config = dict(
    head_dim=64,
    hidden_act='swiglu',
    norm_place='pre',
    positions='rope',
    rope_theta=10000.0,
    rope_fraction=1.0,
    attn_scale=0.161,
    bias='none',
    init_std_o=0.00735,
    learning_rate=0.00124,
    beta1=0.95,
    beta2=0.95,
    lr_head=0.00432,
    decay_fraction=0.734,
)
MLP neurons of a small language model. Each row is named by its layer, matrix (gate and up: input weights) and neuron, and shows model dimensions 0-191. Each number is 128 + 24 x the weight over its row's rms, rounded and kept within 0 to 255. Numbers have three digits each. A neuron's up and down rows have the sign that makes its largest values positive.
After each neuron's rows, "fires in" lists the words (lower case) most often at its 100 highest values on Wikipedia text that the model never trained on.

L7.gate348:140119103133131101109129157111131098132125096142128154083101090123101085138154117120150178136089118142115116122145133146086128143118117154131117118094103114154119116157106143112130167108118120107145116130141104151091107085141094128137089164155081125169183168128144146135118139100100112133116112178110168103151142140132098121127180136154092146078155127086097143119122119128075171101179094142140099103097156162097128130095114119117138132104165135156129153108086096132133122105161112120119123110129114168133132117120172149154120140116065107146133141123168135130113151145122103164
L7.up348:178094096124116159163171080153135104155137111162161139111119122118146136159116057101122134140158117115106139143117126147149153121122113098156108108143120111127131109124133141141095115101156188193131154093144134103116141147153116137126121169123164107171142157106138148166116157100081127168109115115105124166062096171118112150102172133114108124120134140113156119139143126152105140113123123126090093104127166155123133105132126160127144106119128140139109138126114127115159083123160106146166079110117157134112140121099101107180142162145111158132165141139133119167154124109118098114
fires in: "it", "that"

L4.gate313:145138151102088079105152145125129098148160142118128172103120117139106114084092148159104102117144130190130126102153141115080116120123172175163141126110098160082128138126103091091139138130096113133160129065111147116156126139116137140171100129132119102121098111108142128120119113135136117145144110110083160107103130106128138117125136133174100077154131131120116162148170158097070138111113149165102149121085127147134149139109131105146138132130177105113159166093100107068133119167129110149143092112120141120151108104155112129143113106134172108110160097153143136111137139121143099122
L4.up313:127134157105121107123072126130171164154148105146137148126121132163126132111104154162105086144182132131114153128102130133119143138170188131151137127106125134108148147106111099041181127132176116097118144116094126145105092121109125173129121143125104095116085131142151109112121092126136120089158106123136153110104140122111089113158093154113096124138123135128097146099172157109127179102143155137093123109123116113085118143106141117147162132157138161144159116097119110078119137109145084152144165130146120148131148134171121141098124113132147170147173119108135108139089133144108119157
fires in: "first", "second", "following", "next", "high"

L3.gate143:152098112116085139150175106128115108145167126119134105153083084121135114134127096132086145102158147172134152114144108147110112130091155158098116120132074165120153101103084124146122126131143138143135168131158095113126133149158156099144104119127127105159132086121144135102151073136129103131132102107162109156105083125130132135149109111166135110165122136158117140131138139164137101126111112196139109117111144128161152092133121157091104137087124137128107145149107109162105123138096108120073138179149133135115124163121087124173138087114127148139136122122165112090081109136163094089
L3.up143:142145137142136156166110120167089118110147118103086107164144132147106157118123116106121169127130139157118136114129084118151135098162151119108160125121135128094117101153174124196148146104099159140121153149163101129105141161164175126114106116134144108151152104151162135142117069129122115103115152109145077141106114171075128088127130130146135125116099119145149111118149118133094133115125140176146123103136138139174101076151116151138156201135120140164128128164109103174151088178107136077121141131144129134135130148125107100130129135109111164148121171139160125159107124126147108144
fires in: "made", "based", "led", "live", "housing"

L5.gate168:123127096131071142113122111143132115100153112138134115131116113166133121151132141163124124125125114164146152114153134159105161143097139114142147138096086124124092163142070121147103074120174149117085122145122090128125103141108145123101118140138117117107141103102086136109098121106131122141111114081104111167130141156111107124105146129144148090133096045159086136148133188115173124145110128138124110101125145135121152138109157121104138082135121135113080168105172122113101076131110156165158142112121080143088145121128118103137179121134113118118122136132094078124116142112159171132
L5.up168:127095101138103139164077122148191157111119087151118108136124111139109125158136162142140133151162106115144130145102146175124205108084134119119138111135111083122131144119058085132115094080173158077100115117121093136122134098101141142122143173152116133144115125103113134118103132126125129126092102129131093174136121151073145132137109110092122099133108084130112133151119114114183109144136100096106093081127144137148154124084145155126119122114134152125086148068139114126138124097114158142148122127124129133118131122137144094119176135127139160107122135111101130116134149161158115124
fires in: "national", "australia", "australian", "central", "popular", "regular"

L3.gate474:162133106121162131090134124154153136128121137181141106088146108113175089147159131117162137158127183130070136143130132149096119097139114101143097158140115157109158143129107168153133089142140128115125113117107131106121125114145131129167101150143121116139142092086128110134126108122112144103092098102140142151125133136125146129099134153160167095096126118162110123147121094111115136150159136153149129129120137150088145183104108095157060123159129168153130114126151140147145137156130142086133078088104160170140070126111142121161116137139113152158086128136140106086082107079133146127
L3.up474:109146099112133152151166131142130142148138131109103126145130103121125115136129149166164117092148141105119099118102141143126122147135096085070144139192153144109126167148149153121150124154076110154155125117104134138153152144130161106141108127153122131139165123114120137099161092135117168139108141130137126135106146136125144123072112158135108112127130086184093144112144081162119156158152127190115120136159107120136106132120130137134130138166155116123103119144115144141115161103113123139095152110103120116075090103082079161184143146131105139097079078116116092107131108140129121065
fires in: "18", "19", "2019", "2018"

L4.gate19:150115129122124134092133094110080138129147142099088108130112098177113116141138125167136113116147134121148114110149074109139121133149095130134139119121128093088057154106134163143149076126165114094144091105098145121114140183068150135121149166123100101149099148159115138138159089151112132129129149124138133136111126123123092103095157141166084107133160115166090114130099174159126137161128138126142117118123179126139144137126156148148135109124172138101088122168113143121123121175107159107101083163109105107150162141134113088144132127126095166114108103139109102113111136115150153106
L4.up19:086100166132113191068097151136122154153113113123114137166113111125151168099144136147110120156135155160111121093104132145175158142134125163178128124149109088115131134151124171128136137108154135094129099121113094100155062127086163110092132108114151143143170187142116160122141176144146157130122071108127133111119098114110137147108132124092140110099116128153139175153156160141135136118121134117104150120169139147122104111155114125132143129116148157141132143151133141137135174142107105127088126083131146100129143113117123141129147153098106139100148087142118141156160186128096137151
fires in: "or", "original", "originally"

L7.gate372:131099112127139155120138102103130101161129144109121093115112123110125096090116118139094149118095100113145160172103140140073104156097143137140105147102101145121162115127086132102150110134089141126176146133155139149142145156103146130100131143142146170140142093079098144134130149125138136115174142116115098112146109129120116088124150125143086094140172069152102113108102135106116134156095129149132136162147131133088162121117112119068164146126121138124131119130170149171137096116147161133109123087151115150152174169148093125121158111126121079153155146150139155074108116071118103126
L7.up372:095169093153184126113150127155136120114135122144087146112143121141109094150182172119143163143069140082167109116102111121113113175106116142189140155162120129147109145128124160164113135158142133098088149116131125154154112146157133107146124155111091117144119123159139124134171139152111133152120109153124149147118121091135126121141117153177124098139105097139114089154127129095149135147150129118148131123157157112140096172196080108141117128157160168149172154116155092110128082112129152112107117120152150113135127144110128121112105109103116109116105159109135143123106126115187103159
fires in: "in", "as", "within", "there", "even"

L4.gate428:150081110098134127152105125119112133110122152135126158145145060107112135100103117150137091119088140100146105120103142177128141147133159137174158138128147149150129089108131109140105112182144131111102155095169167123109137094116157098113116087139101173172109129146125122143145115109148120126125124147163148111167155137137172143148118149163107102119132090135114111120137160111144161133146191123111175136127159147143109166102124114143101092152146170129135150101159148116141078155125068173124109135185075118136149139152150147100122115116113124109105133112109138156105121126131127112
L4.up428:114099110111118121158124140144124097163163144146118119149121097112160184171119143133117116191128146135133135110097131122124137090123122112164156147131122183187109133137113096122114171137158168150130116148136169164128072137111140079100112129144092114146073117159136130146148098126153097158118155127148112107146135131099138133137126108174136106147122088129098104141113119101123161131114138089135166083151157145150138171155114118119134116115136147121158124087116088179148138121115140109165083134131098127136093138118178116114111157084115124133150125102157130165118135138135076148
fires in: "including", "on", "included", "following", "include"

L3.gate505:112107115106123091108159122119123102185134103126122132145154134168103105146133151100147092139106110110130123128151115072118111124069104117079112114116154088161131120147140145115148117142114089162152113120158165130139118124117119121140146173124146140137181156120117137147154131103114093162162207082129143110105120122124064130090077148206111097097099112133099122137156102166114119138107079145133131144104109108104104139113127129127143133119147104116127114110129090133147121142108126127128080143108136096136170102155140143125165092121118137144129125118152114158128152143133166151
L3.up505:097102124151143120108124128142138121129172130161105111123086113148141108092088106119123183091150169148109135137106100134150092132138092132138146113122154158158136153114164144082112134121167075148138091101109102128117131177136120117100112122100131146124152130153130134163093146129141108148183137135170118147131098154073093134109114120152131090124095094092091156125137113091117132109113108115082149155138157154095124160149133165158144117139133094160115127126133111144144152154122123074157157109157137162146126115119161137145149107124155165102137133108106140182168133146158119088
fires in: "on", "next", "in", "home"

L3.gate480:119129097140102144131166146128100131134088152105109090097147124145099138117093116089165117100099089114170136144133135133138153135102142145132103122089137115147105113123128118121149155149095158145139147105146092104137164129128092145131174078126126128093093084105147134160122160145106129143169144115108159120151110116155121140151192089159169112148132114142116115150077074112122072104161119121135164089145110116142156125127084101088083149119115117112141119141134161138135139100163161119150140119169135170111102113119137156106162142154114119107165161125164121144169138127135154117
L3.up480:150110132114088156092123115144097110153136110131156085132134098130144116113118123117157172088137095123091170137123139186126124131115145105133129169106125144092136148121135156111175150137101157158129081081174089102121103149120117139088128066111092092143158137107093145145143102164106136125172155126106142100197085142175116158129096098108155141122142165109169118147148105105066125128124103120137162136119091084132146143162138111153126138133123133147119117118128114161117116093137117117120124129162092128116163114106103108104126105125093108128145126117151140126141129100135145114
fires in: "used", "use", "using", "users", "usually"

L4.gate402:180128170088121134100147145147127083134108150146145128123116117159116088154118114131105091180147119142129163126104130126113119113121130133153156127154067120177118120156163141123152133127115108143138125097101081114169110128149089161151117120120143052133098160106122123112133086132084106093133122097126145150161155125139117137114067133150105124140131157146158119152132149111126145109137120129169112135135135119080132128138132137170096119128090136093143159127153094113158115131126132128139084163112138156120151102112111142162103128126156193147165145089106121147117076165114149153
L4.up402:114114093122063149104146145105080092157178110157138143116150100152148141092136116088136131116094179116119153126142131087152143132151112177131145130124131127112146128102164113178126114087170140141130157168133125127120087110159128124140139170153130106120115148090090104120145163167104118158107119070105149111127140118110079126146137139163093109133123157096090097119088158137152101132150151119138119084146126088125117146113125124132137136115130154077128123117139123141128134148115109109138119135124155117144141084118124069170109121147084142094142140139106120123086172115143090140
fires in: "was", "life", "during", "career", "personal"

L5.gate38:185123092120139080102141126178094117127142074125094144144116140140133106100116148114146151140094098126176147169143136145131115135098150128149156132098116140092071143158101088099128200149075135109104152163169118078127117156115163150131120124132117143151097144157138128134143163074147128166144130150116168113139132121122103119135112084118128179125134120106166116159142133121124135145096121127131157145157137152152140110177138141108144114093128104145126087116143109117157144139174140136109158127180130163103095127115130091100130100111111119149150109131155140137123134145153120107
L5.up38:143139151117130148131174163155088133151160124146145109131147118107112078151164089124177141133074101113110111136094152130141155112103124114110166160093122146138079124146137135131170140152133117123136100105126170151128102102116124098134200109088158118123122136096130119154113124152133156129122081106151168114155115151157112139131109147135100136126133087177154153152110133109167114108115126108137137126116118149148159121114215129136117131105138107132122066153127121104142125123105139143144090131114106156126086143137157129162128099154093162101112129131117117133129105160154063128
fires in: "used", "executive", "using", "use", "usually", "users"

L4.gate328:163113134116094098138145165118145107125096071176135106131137121123105101111116112111123156092140206106132144089097131100127124098142129125096111126127126126099116133124141155149142128128149155151139119093100109105150116148149098090145142131130119149167184146093136096137139103102134100128138089150156149106138126148104121156096154136177153085128129157130078120103164126146107122157171144094123147177134161098132083095103144139133131123167119123110131188190129134115097102129106136147092158129158126150167134103109153155120147140135127109145104144156154151118157155112133126099
L4.up328:123086133132105152154102089133144129135095113138121123099138124148156129136155140146112136101129133123110127136170098135151098107148161092105149128104093156154142156126132104136136175152125111125124143098137101117124107177116139135119113108148136112159082128149100067126103129135100135094126109120163120075151121126171145163146166081151123109100123155110144097119130089195151132131177160144149146171156157144158116150122136090099118113129140124098083138158111112165126112097112110115131176147097102178104139085133129098137115152127171114104129127165095119133111147128113157178
fires in: "as", "time", "because", "museum", "may", "also"

L8.gate293:120143105132102111179144095088138128151161132144129104158133122110131151126153116147177115141090138095157111108101153143159122113156113111142144169101136087152145127150139139153083110123146116168168156148153094134148115102165121126167152171167135108114122142098151121135148119143106110173145127111145126083151084123173140146098115088133132135134103106154137153139118175139068125112136083145129136134089124072107172108127142115084115131148167142108155117170098140103138123097120117108111101122152160156145101150115140150123108139124108151118146114090105119118099144139090160078
L8.up293:081120119137136154156162131126123188150152127130102101113117112081144109111138099089114178173100158129139131142101090105125122177087132127125165132106147110129123130120123101178108144124172105119124155142164080123123118118186112135151162199153108138123154126116130105170132104146116112095127134133103134114154110086170121126142137102092134106139101124141167103121136129157121120070129178109140108138161119104115110122124105118115170103148152152175093116117117144113149083123084106079158113116104100096142097115119112106110128115121149130149142154144142140116125114138162139111
fires in: "million", "km", "m", "miles", "minutes", "mm"

L4.gate124:137165116138150156137153116112103098085131110101077123139149113130103147175136107124102154113129164135116142124121162138129141126124154146160151116111124136106053134108143106112170161131113157099133148139120180134133106152087122092113119161110115119141124167155083102138159131131112114162107114150143096115165148141072086151149112127131162130106134094101117073141152109150107204112104126149158110135151103188107163132155154142112143096127166117100168153089100132125151130120175130117150139119147117107102152165118126120141119150099120101141136123117103130133112155119165142127
L4.up124:160143134171135124166143129157145120085105125150140149113137132183102121140137135124158081131121134146129117060140114155146148134104140148147139111126107121103137118140150151114152135135159125097094140069094127126131110110149130158120100148132096097150091098099129105116124131091125168122139128103151139129146154138143101161181114126183122152132155135137151121124144113125130149070147180123155110100151068176109138103120166119112111134122108133109158137140139164112089113123119125163138129122170109134151093168138154111119160181102093111102131114116154127078107159114114075160
fires in: "can", "even", "third", "eventually", "usually", "events"

L4.gate454:114130127147133149145154149150108156107129166127145157084110124184097172134134134177103129124104136130091122132124101112103106128104117139065142123135098136152118138140129144133123118150128114125132138103101136102154112117151140124132134087119154125130126123154122109127159141160140113081153130076157100111105137106178146135149123155137137148115130106144104112160142087099095157104170105125181140114108144155146143167121127068122139109168118133084134149126134132159151119128100130129162102138063090136062114137122130147145123119134174157140157076171157150153121165144169171148
L4.up454:089129145175139121098112141159113130111118116076155159144093138154127133129118125115088129113124102130113111116110116102123144123115128103164128128100086121146157121142142130102153140131102106099113111112123083101140157103122133184137112123131104076138110107139143099120111117115113133135107128132112135100073170112141091123108161119117147145106154128095137149127066142133077119099147110117096155143102106134155143138116106097110140075091146092108122129071113134168141147118139140072143119118157168157100158097111118164099157124071139111143096099155108148144169133149130131194
fires in: "not", "first", "against"

L4.gate282:129150115135123088118129089126096178152118128114145103151133153168095140134136164091166139132098115158094128169138115138094123108155102116119151109095122112155110150167082123134122152110125104112149158102122156099142073095167142147119151141109178116140149082098132110135149147161066169094139117102093144135100103141118100107139125125092168142134145054138085130106104111134148179100165087130113097104140138126136109151133120153142109165154130156129117098158133141131167096142114147163108106127132126149107164108118145118152127124106108135125141108147128110098118168108109132151
L4.up282:147168151161156115115126128141136176134170114122122111123128116155110117123098121142144106114077096113127144095128160107106123124155092156128116101132167102131120143108132150104169106093187093120124151117090146124150180107128114126152127125108117123136122165070151146135157130129119109149155106129115143102111112101110129114134132149123126080092134109073140165148098134128152134151141135141093103092108099148122108124098146145131124147154078110105168139145172102118092121165123169154122099109107180116135181118147097091129130066123174154115174145143172130134110120138147116125
fires in: "on"

L4.gate442:180095107127166162166157097149109140165117140124152097106125125145129122121144119078169115139120085121107164124119132074124082119071118105139141164128127147157138146146133141142144111113075098146143125138130097106118139144126139111190154166124143147138153175107114115138160134150143144170170125124126187113179098108142156100092110128162168111107115134155142162190118135114096142136117108109118146157097117103122111151097087120130130131148137138125126128115118133161133117137133132126150102161143126139143152072099088140164134120130116146146139162090162156129084132122139149133
L4.up442:084127139166164108145146093104165083144144147103094114171102125080113156111118111130117158158136113152091104122159105106141139141135097143134171155145149151153132112097134107139141119083105123168152150101149133133100101141162133085132160128139141132087144123121136079121167150144107152125112098103107124126118128113097103125145105111158121111132133149136103106143162140108138130102096168121087102112173133142109114148116136100077100118133146135170150147136153098140123109161143143189125147134145133154149126119129165130111149114119134119152116126110139110025119092136121089093
fires in: "in", "international"

L3.gate203:121118103149123154132104135130095076124104116147161156067138101150126135129172121138122127117120146104107159115126115150123118147130172109125121128153133110129126104156156147105114167162145157121129130090103113117111158096153125141133166186128116075149113138118144105148139143151124115110092094090125150076173130129151141108121135123130130193091124154113141149134118128122092147142175132080119135159088075143151115151106145132145108096149132141102129108068095086152134092126146103108138110105142076116111126077112168106099103109115141098129148150129113155099101148100092110128
L3.up203:112130106115100114111132145147154098143117123127118070144109168124120134114103081104160122084166139106148123102147066141149122134091121164126162102121145121079116099145104121093098133157111111185120160158124159092123132141152144152134108160119120147119082132135142153100136111147114113148097119137140133121130118145132096078129123120110105132187110105112160126123135164141140122156158130098150124114133111151130143162159090105138119130163147145139167138099042096104124114193170104162120167125137147115130159150141135126104145138093165149137116131113164129159148105111111136109
fires in: "research", "appearances", "second", "year", "appear"

L3.gate484:153113155133098118171125122113087113109110162129135126110150129183139098091117128094137089120145148120123169162158122079153098114109087104118136140131126141124142139159132093123082111155087153151162142124147106098141132077137127125130118115160131142065089104137133164091137126129139163095141143132136154144109138135102158099168148083143102115170110120109131087095134102153125139119129110106172121149127143128133165085119144104116157122109143189121128166138150107140114162122117164144091126095143104121155128170096140172106117146090128185146131139105129161100132150117135148146
L3.up484:101133120126127114103118140135124137112159120141123141125119164115128141162129144166150141149126093149075140092162137116122163131162138117171145144131134154137149136154140141117159096108145081155104085164150150144149075151117160125117119130099142127151131137125134113156124113120112107105110117193143090089071139150137119181091157135161137086131150135114106127173096126110120121124116136129123173095122141106100145125153146134122182113108156105174162135119147152105077097140174087111115129121084116142090119144126141144077140108115104108091125128087169106159131093160143116149
fires in: "not", "believed", "noted"

L5.gate156:148118147135104123112117157120140124114134095111123088109144158127159123145138123134112121150112153128135178144140144125115119155111133121128137109169139121090100142133097125112144159144117122135187143103106143124167146133127130114146118172159120144146122111122092152125120101132135102184079139093156149136130140170097107163140117151196134118156173115105117104115104098157172141138119159089140167086198167141148148144099121119112149144130142127120096191128134106098123117109101140111125089152132109116125122125170111166171143146144164118138171145101121121058124104112093158101
L5.up156:147130127132150151124123112142104103154094090119110143127129138106124099102106137125090152124165110089099143104137119132125154121097142126122120095110077147129095094135132130144126099141110163128169073101143165114154130127114168162115167157120106132153114107116078145078100150115134137123131127134131111142121124127105127117155120156154098132120133113108110117125122184143153122158115088119112139092098138174132090101104117196084080185106084114126114136163136126140096153098152126157074123135156111099121149147093119100132124142100074130175130111109139124154126159121091121087
fires in: "who", "she", "which", "he", "it"

L3.gate110:156095131145131138133098148170095122101136097098132130134130184150126093120114143079157138116121099144156098172123075163115108130070134129111121120099104183111117154108122116139124149122183129118110147111144135125116130140083165113126116132167141127117096105140140102078171136113129127055134110097173134172124142133151122153164099113160133163104099112127134113080140140105130139141138106156123135142150139115145111128162143126115139178131140168116095159161107157137127134169147136092141148153139098154126137127130089162101108096159147150118144124153095145145088153093116114108
L3.up110:171090127126113126107121140131139109112111128135123136123117123105157070098090124122126149154121160128172113139175130124123130134101165198147120137069103153128119134070095108122084103109107115158144117160163107135135149159101149130129106087138120174083100140112104142089129112105145116096140127106125153165133114119178137146136116116143101126163157127103139107123145119140133103133095089139128130138114135100154148125124111141125129101117149126116101128137087133147155159168130097105116211122089102149163114187134116165112117133139138123124171128160163150129116130081114092124
fires in: "led", "called", "born", "live", "commerce", "listed"

L3.gate116:158120133108147144126127156152146146109152133125106127115119116154103096171135137146145139128150121075094110146155097130147153158106117120109159117148098128133125133144156157095125119154116120134109099097136117141094089141157117114099081151059119109103176168106106135137122166100086108120133082124138106139135128144176116146086133074122152144106134108155158089148136121108102098122101112152183127134135133161103172105119188100097141113135107118115111132115107126163146136115102120128114116103185100199126141124074091101101105110113125119152140142141097128100141118117137099127
L3.up116:152115107139138122123089145123165135105152134157093118145108151113097145086125140119117161177150137109095099116148134161155156122120135158149128124134136141148135127126125130121105108167127113110128142157159108132152101138153110105153064144059133135123128163100118143163145129115124100120126117115096103166136167148104109161130151107123163068101098132160087107156104141068164129083124111125154090095102146139119135123161173129079144136154109098093153121140117094129145153134122098089141117139156099179126145182107154091117115103124128127143086146138105126091107145137118145111
fires in: "place", "platform", "player", "places"

L5.gate250:152142110107112116168148135123132139135117152146145096137127129136143120115085127102144125175104141106153105112108137111116137104143144179120148084094124154079166154145101142139144096128152132133125159115115071121152126088141077103178116104173143110159124126119150128165150140132140131135176156133158124142117162102154132148102104070171172127114129165170139112151118114114146124114107113161133117160160158105149108090101124131133142157158102169100105148166123091092138115118108178086113118134145124104163085118090135124159152132134120125158138122137151114136140112085128168092
L5.up250:163112107134151116184135139115198167140101170100114167139096121116133131133107136133141100131117085135158129147090133130139107115123110105174148104111142140142151115171133112139128110143124137126125156086099129113118122150134116102156144138140178154138106153134139128136153129194150122117155147160161107144121134118171136146151069119104103150085153109146099129157103127102107138143109167071106155115159121143126160128108138090127129114120109163113150113121160135109137107096134120153181144091131129190136108164150065138113092146101127111117109114097119121121104132111076150128
fires in: "m", "km", "ft", "million", "minutes"

L4.gate39:130114142135098104140127142159160123117122113167117101172122119091102135140147149137103159123102132144158130129151124147117102156125104153079126093109137130156110090117150131120136136114136137132173125141104128102153122139119101111175081160111100188147151114083100135143120107142132104172111144129176154120156128144093087161094154149141109106148132100161115111113134103130123128120127137112134174127144161144124119144107124130108099161056184083129114144103129130111106130118140087153121086130142086166140113106122130151109118110096097094191077126117128158111142182102105125145
L4.up39:117129161139085141138117130146100083115115114114096123120138163140140108118147140112165139120116156178149138153155147121158129127106150146107136102132122126172131104068118150130073167117098142138124135150155112151097109185113129120125150159121104136142062113148120144103136123169114113139112145161163129121161090176140152149120183096121135143122163100116144106102089164148136139111153144120173107134102125130084132098135143172161163095125137099109114151125081135134127122100126122158107135127143097155161132125136101129096075164077136113159157123132105140133114145135138122071
fires in: "where", "which", "although", "that", "though", "california"

L3.gate338:066117106112142124167136135133102149178130109119128100121117123147151136161130136149116143132066120133129162172123132138155136110130096096081135157152148138110150129094140203136160177131145143120112150129134122164145131048137118129147168182119125145155128123095128134168147137116115143160159129146157137121138141114137122124107106139160191125073142111129144116160128114113116150077133080144115195111130113154124090116136127112156124157096111136142117155107144122161086129142115135150179118115125139140131117160124147097107161129133130135114143126140136112125061148114142139143
L3.up338:131153120123108099079088117160147134147153135170133137079144114081143117131146142117152149122086086160071150140148126138128133104117133106122174159129097149098117133156144149096127116116117133137117146122121133085156133115123163157088170141102120132141124113082169138114119139099137093129093123081161131128128058127115093128135153129133123137187135112148106093109126110106146138118136129112096161050142093115125129103137154123121150112102112105127127107099135136124169134111141108143122152135171146154121117124118128148155106125135107154139117144122158117147099126127212068118
fires in: "used", "using", "character", "places", "use", "usually"

L8.gate229:192145136070135176126119122107178129171137134152150117077108141156128113092095125109162114110095178120089081109088117116102143164090148148137111136101103141105146188169116101093094141137157131116131122110153153101114123139105100141081149144136136113152115128117149134112111091094084122156145143101138123173100125142129096114125134120151140132119107140096080101122096159126160167110161113165122157138124168106169134146139131096096141137147129112120117130135090099127136154151112124093117118091121147144093098133128147131158108138125137135115106150149093113113132165109153112119
L8.up229:151149150113101101139130155155128115114163122096089080123121125143160126139120169114142103169150166099095158118158097112140097121115107160123155092106162131089146144104143118148079103109126135121132072130150107155119104106081132114117146119131092145100145088119126139143139092110124125121102134106093132107096113130095128124122089137164071148171137117120154132149089137078137152146139166140128089139145102136121161130152132184091080135150083146112128146109109137139140100135120174098092130141142089173132121170118121102125122125087091153090106167115149134110120112125142121130
fires in: "it", "she", "he", "him", "already", "himself"

L4.gate388:143141133117079104104101147115156127161130148103170084137101144108144134138097112079147156152155147132124133127114117104139171151130121167128108078113136107106125154109062083124095097101143094141159124166150125095169117106105107129078161184122153146096100123133126129106100119174149154129128193140104154135125121135151083075170139138090090108129125134116118135133111150138122163099131142133133146099102155114155114147098119157157134151106083132164112153123117089133139132132099103139123120103145140132140137097141120132138091138086105131132136159127161154126131115119177115136
L4.up388:142117137133127096093151099107118091191111120125115122135138107159142143127139122177147117086083110130111108113097103128094132151099111152123147152125108102111092089164084139107098128127157126061169124133115138144124167158140177088110134142112175185116116114159092139160148108133138098151136108128111140100168089114137128178169142146130126137125129124178103109094097131113143116139163117170127138147140112132130108137118174149157135114133137110148163150160156118120154129136144133160081111163101107113125164143126112102110128127118072130120136122153098144094098145105116165118
fires in: "and", "or"

L4.gate55:108153136136161104123141097139164159139126140162116130120120157161149109142133101116143148151073114107124115114120087135127131128142149098104145122136093164101146142173133120170141081165115110109060177128098130155136155143139145114135158102122124130103145115112149084115155131147097128126111158118121157164096100102172111121108082110144105106111146162153130099126126161108101146135168084156116127132102163081155148118146132071121108079139122147157143110136168131154127119093157131096183156070140143120113133110147130112124144137148150152143134112135141119125112161069141154113
L4.up55:094163126182143115094140170118147141130133138134141112166135110101104184137131130122140183140145171109098125137137118137120154160150153120092154124139134117125092078098141139088162103142187122143109121147180166125159122120090146131123108092118120125122147128139106127129160105143105143095122135098093122144105121140170143161127152121130134142120157160127133129166103187066140159114150108099135124068149145155118177127141125132096106059140124136120111142123137139108135152102142134142170126159134139125107153181118129119141112130114107148141125121119150157092167182116149139111
fires in: "was", "also", "been", "is", "first", "not"

L5.gate362:118156125130134141110152138125123147136107125094123148129145138129146132130120081137120151150148153125150105078144113053113131107115093102155115082078159132129097115135172124128146116110099142138162092147105143145146185144182109143105148101148114100123168139167094138138104100125158119189153143105131094169157165132114160134165125137170124124112123127148102149118089095129181155151140129136151139134149111161082117176101147100134099101129082118133119159179158087149139123125107152133132122118147130115134119155134088128147111089134113120166138124109127123142101109101136172140
L5.up362:155128124072116109139119124112155119120127100129079118130124128103134113139162122125165156076110125165141123127119140131148141196119123093124122081136151111100118111083118129126136128126129133132156121110122151118173175139152123097098127094141137158142126148148116129078111091080122148156101140139143102157163094118152119135131128159175126125162157136114070105124066098151137141110148166078163159145124090153111101137092151124182139089167098141152136100127110150131128080121149127143133161118103116133153138155153109163126109139122117095170126109147113136165145139100160136107
fires in: "who", "then", "which", "earned"

L4.gate407:157099110136096129136108092173131131118162119122115129155109120156093137135136117131149121127127136135114118135107093085135173100144150133160131153069108154153112124161140127106163143077141153124129104089120106147092169177131169129095102126147100117131148133095098175148091083140156099116090075086124149098146094139115118157101140102135164122150103130167120102107110128131113142163132081116172103138090109117125116118112098110120130114116127128134160154128120127154139147123190098152102158145160146128110142127133168115148143113149098120136118123118126079142105180115078133100
L4.up407:119096136139118139094081108150135147119132122089162097141089131132139091087134097122125099169118147067122151132164090131112097127129142148130162123113136119125130120146140165127135129118100142126178112159132097111126152141162122170148132138111090113133110132131120138134095093124151146094102154109121187141125161124147142089128149074142137127132112159140129133150098089113121165126155122159110116119089099142125166122122151157135142122135097149152148161118127153159205124082118126086097131163112129133115137112113106129153147086080156112134147147157163082164115148100132176164
fires in: "an", "united", "france", "frank", "german", "francisco"

L4.gate351:153124116103073105122127136139127073145127143130162114139101130124135112106111132114086146095101154103151156123123095106137136095112144114125125104096089112131081120160121121140098143132121153113133104114124136077110100128113131110088121161152117121134171132121120104125092130113146157156142129145154172095134106126124133121107131123159139093147046104123133166183162168115128104103111136139129149125134114154131131139133130097084141165138131153131110155175131068133140101139122163140147121144110145174153175108098135141112124107123179142123083122105171139130170145084171164096
L4.up351:152123087102120112075098112101114119179133101093093135119134107191115125118077111142110112099147128121105096129128101165093116120128138136108086130146096168095106093078124136163135174142152131116162130133140141133144144123142136134096085144146127161118110112159135179130107136162089154188111152127161145115105140163137132150120153161145126114155149148114122110147122140133155135157070113168151138125133154139121125123156115109163101131128141134120137176177076117079154110130149142143127133165140156171094175140144141108118140133113143112140127139135172158112107123124108104110
fires in: "several", "although", "very", "though", "because", "every"